MLP neurons of a small language model. Each row is named by its layer, matrix (up: input weights) and neuron, and shows model dimensions 0-127. Each number is 128 + 24 x the weight over its row's rms, rounded and kept within 0 to 255. Numbers have three digits each.
After each neuron's rows is what it responds to, as a language model described it from the Wikipedia text at the highest values.

L8.up55:127141113152142157118137109135173112139093119156115097087117100123092156148137106110117109145136084132068126099126126103116162135096173138123094145093130162130132130138165128160121165135100173085123129135134134136099166121139105082148126143134086149110135089084119147131142141127123122135105128169142127161153116153146142130120143118103128122121118090109143123097102157125084159085115
Description: Early word-piece fragments

L6.up22:135119100135116147159103119146103124150121118156104079165114115152076118132132155151168145111158117157094161139136201127132091139134150127154127123098148115130144105118151112108123129121089144119170124141121159121135167130132119159149135122138146114091188119145102160103078164115150114103117101150141148121136106144083125090105107141109072133131104108164131132153109135135128119136099
Description: Named event or period

L3.up12:129147088124128162138160144135103136150144133144111079094114088177108158121115132131151092140170164146135145128134122165121130161130170154116076096129127153118109165148150144135176095110177123147135156151121146147115143095091107127166137146111150140132140108126137180131122106133151108110111110143147144154115126089097139100128120088134117122128138107073152113146144111095132147174108
Description: Early word-internal fragments

L8.up1115:157131105104123165152165136101138117078159114138151103162123171123125140075130135131133106128105103120106107109172139142108149120133109131128131119117113129112135088114131121136083116123097179146083128111130136129121140153166144182095135149062132143135152134212141118108105176132135125127123135119149132148137117136162105140137142145110169128119196122167107157118129151154091129128150
Description: Surname start fragments

L6.up727:095162164127106126137081166118176148135179129088145107087086111142146129159124126127132160116122107115115127122108164135154129127141145102115105132116093132152132154119053125128106067098165128152175089148157144125139131126136153156133127138105124160102118121121155145080094111125128106104137151100159136142124114111116126110160123166143133180121099123181138094127088129132139125101114
Description: Adjective-completing suffixes

L6.up655:138136098156127167143104144116086166122115088133100095126129113159116137126142149121098138156151094091143093143143101121122136118112117112109127126181112170111140111141116038111120123155102177091145134135115182105124165133160071130126178136129120152107145160113118137105125107084130121069150165092113116126111140131147146147115125160106091129125140110115150096092171163153119101119112
Description: Plural noun endings

L6.up846:131135111134157151111109123112103094081178090142137134140161131111141124090128118117101134111111082095131146122118142127143150108139180118155100145103109134122122093130148160122167153138119140118078155175134131134162137099119125091127153139115166151155143115124102117118088112186113133139106100107165095148153150078085121103108103142165155116108149128168142129139141133148124088138156
Description: Place-name completions

L8.up412:138106137146123168161151114124136137136150081117109118129139149107134109116145076076105122163157128114130162144110107109151081114147122119124077135153138155136131118085158139134150158086156171126155130154119129169103116156044113127153151101149111147144155132142105117116097085172145067134141096102157144123139159090090161123101110117141095163150137106118111148082154126143115143140108
Description: Ends of place names and years

L6.up1084:108083109060120164141166125092135132148152127109135177135109121118094137122091113148157109134132112123098139164138109132138149099130124128127146107158150113149127126081111124112159183120089116132120119142127166126185107092154125120143112123102115122079154102096111122096153142148137166125081121158103129120116105113137140123144106145157116137109112121149113122124113107156112127097133
Description: Word-initial F fragments

L8.up655:138126134101107152111115154126102109116070129141136114117119164122108127113116122130122115113084147137100125098110130058130111145139123139163153162178137085092128135089135137108119127130103122157139181158112091179107153159133141125119161118104139072156096117158099069147173120136172097129112146113154134164119151156132116106126131167093154123141110110127081113125087124189160145138117
Description: Past participles before complements

L3.up73:119148150157130158158093175123165152099114142176114090103107185124129121126123095077137136127169124135136146127127091115128141110136123135083172114101155126125090164169142099131130090124177121135089133144136121099107146106117137148149128171097095134117116127142139126115138148132108137094097145170150150124144116124137089149132129131145116129154133123127118125067152111137107146126122
Description: Mid-word suffix pieces

L8.up37:134096136180097108111166126157146136141103176117123078123116141154144125156095133122159133086123132122153109122139130155136102144128132167102059110081149170120143138119109105072094108129117115144130107139102134125145132123135111158168111175121158122154151118117152142148135133142104123119146141142111103117103109095131112157117129121146152130130143135150121131150072116164065129116130
Description: Roles and titles in biographies

L6.up271:148138111131140167137116137117176091108095100143110122104169100115120144113185134144131127109128132157150114131129172115092163137102139103100081136169078121081105146121110100112128131132104140100126151151076109087152115122120120114170137132144131110162180058120108139139120123105127096161103108117113110123100091125082142110131126136151124161175144119173102150116145108134127159147128
Description: Country names and years

L6.up792:160114119124136122149112151117188114153139084115129140134166112111161084169144161124104094141123067107127104077118129104095142143105139147113116137145161133149121141140136144108109078132141095132163145178121112103129137094112153099098150118160086103135113118129143145125122098122095143109157142115132164157148104146123097165148119164090113129103115129120137151149097118140134145164135
Description: Romance name particle "de"

L8.up16:171074117131098123164103137123110115131156097091106125120122133112121120102149133110107119124140142147126111105148109133096146127139110118153077112126143170124127110098141117131148135135130163130140106166154120148077154148093135127091114145119097187176150131132159107124135117135133128109143199112130118143157092153100134152141137138108114151110135156165138124091197118173127160160116
Description: Predictable phrase-final word endings

L3.up1104:161092108118146117124125096111128116091112114102093130115102126103117148153133153117114107126174137124118108124133130138143133180108140119135113139095150134102106121131138101161171152145128103117106157146140134126113168127104094161159155089103149123130167094099128096119144151130058124116095072096128114145151166163114131140139106099070108120078114132140190110123095159111104130138123
Description: Second subword after initial letter

L6.up1139:139161152120108116145119135160120127142159109126136097162148126117160131096151117121137141095130129098122120131116162143130129136122136152109139118090139105114071161119138094146136102152142195129124134144127129113131155125107167122153090143122158148135107099144065155163137113132097092157112184132116147128163130121160106151089117123098116116112156124152118126113126149137131121114129
Description: Word-final plural suffixes

L8.up736:159131154155165154081111106127077114151110129137129160119160088096117137145118163148133129114139114122143108115138153090126134127128115171166130124073137134130119115119118118136117127119085056158131154107114124096118135159142122151092145112118152145123128132135135113125131105165166136127112114136080105151101129149086136122145141137147175145123139165143142125100148135121148127085103
Description: Region-name qualifiers and fragments

L3.up154:131131128127139163150149125118140132147175118091166106102136162092112134110167136107187123128121090130128140129117137153108134084169120128142138113091153158123140120130154143157138128110097154124130147104137157138168110102100137119119136156144174106137132150139153155148162090084151163130115104136134149133146114133120126142122146150061137130120138159090097147127093131086123134129099
Description: Early word-piece fragments

L3.up464:125084086143155133076166117144161114073132126123121123113106120154108103130127139151125148144103113126131139107137120123119112156127135143100125130154118130154156132174160160147114130131125155132095119127137105110108121138132098115187136129100160121148105086140135078108142105089115150152134103140122138174125144134125126128140105146164129109083135114109129168163117135132142112091159
Description: Word-continuation fragments

L6.up1008:143172124125126124145155089076129101128110136123145099154111164163150149093129154132184135154103092108139126142187117173130086093149098135124153146115130118130088115136095098122128136132145124163098109116137130144151101154073146140125138139133110124148135122110123113102117139138124098098173077116100120110110131113178107112114135127102114085115111075112126119149126133132154115151125
Description: Surname-start word pieces

L8.up101:130121150160147120122112142127141156126166124110140107152101093087120127121122131128179157124123176133162126124146099130180147100128126164126128142188164093142123077126129086126132092114122070130139122101149105149160128143143141145158151145083147119161141137127164157136179146090106157135134133117118157120139142145096134125164131201152111099123115085118116115111134111103136104142099
Description: Word-initial fragment tokens

L3.up531:114136131128133117158103108164123132057133133120100122141101132142102117137146123113141127149092131131152127110124144103135141133122081113076104129121156122136117145162132116119100119136093126122130127110165148127107121165156150142135101137140151160137148159162116152079138126140132165085105166088072114127123133108137157141116154157129112120102138144116154133117173174152145132167148
Description: Sports terms and B-word pieces

L3.up661:132138138105099134136118181140124123151115156116154143137126134115161125164149166080099136173152107082101134152136124119117142134102142143112145172111120109151109164131135149134134176139111124113147122153128153137129124113131121149127118141082149123127139153179114101140132127122138149175140116157114107077106102125130101128148105113142134125153138109124150117119151167129122088095134
Description: Word-completing place suffixes

L8.up202:144123146134137130118135149103129138121094130134182146105121150096129105166122105140120132159154136113149108078118157142117141114117149090098072097139144135114100103081140138135169119111123130093186161140123075148122160133153127141098156080096127175107175156137154121144127126115147096133136186130101115133083121152144147107128125189123101143167112155113138091134136108131123122112116
Description: Place-name word endings

L3.up32:168165124084118122123115175075056139151126101139119112159114126100166153174136116126055145151135144142147124075113111096123187146143164131139159080139128112136163108108118112145115085103159113131134112153103148110136142138099129140140165126125106129155102106131130133122124160109128123124130122142090088139109132121164134154152125108142093154150116158193125149105128151117125151095092
Description: Word-completing final pieces

L3.up689:105132105096139140116067134166123123144133143145169093118158150129079154062153139161160090129088119086147120142117149167091139159153081161098129100138141121083142153159131106108129104086139117134107133104113123120110065105104106144138131138136110127124109136143138104135117125170099135144139171114118124097145128125143132087119130207160123125143168107143134124156124147115124121160157
Description: Mid-word subword fragments

L8.up302:150110130076132128155150130116133156150134121135102123149110181145128149151141118113119106104138135096140189141111171093131151100179124096101116127132079151158145117097136111165115107140111141097081149084104151109111141118163130123121154083089119115131145143148112154128166164155135119110101129119133123116128117090114138148164135134148115150090096087098208140127127180113145150169092
Description: Sports results tables

L6.up842:130139095144115094177093132149120119139126124084143117112156098106149071146089157093165094114130094116101110126109138123146155148137148112123137107123144068153135138134123124146079146128166129112147114148165165136112176118122109134138160100125105131155105156140089130107119121111141123150104103124124125131124104122118152110115115129125142116100101080160120143115137130136137112134079
Description: Verb endings before prepositions

L3.up548:080102098132128131092172089121116123144094164151150149087125107072101109153165153144110147120144136134085130141110145102129142115173106143142115160119152087099160077135139154168138146107097148091130152175099140146110094178120094139134105122143146128130124092142119132120126149153092143110129198096167103144133119128116137118085143126101180126143155164116130173099125109120146158114114
Description: Mid-number separators

L6.up1142:127103121103124141154164130130174134167141133169134116132139078091141139142178142116108153154156105130157124134136107135096080123088149108144135092143149126139089122115111137147162069135127198134132125111130086088093136105109136125158126164172139102135085158148089154114131139165121102086143135119128139145123114141115133197107106119144106142098174119155180104142146153146126142170096
Description: Person role nouns

L8.up717:139108105128127117136131123157146170163163154133139107110160120101178088157109126127179155117073176129120117094146125143128148154097163117106136157123160141126125095087145120142148112102158156168142102138157122149130133115150135148106136154139135161112152109116107165137123141140113148122144137151120115144105136138130085113155118100169150130116176100148147146120166095157153087112148
Description: Modifier endings before nouns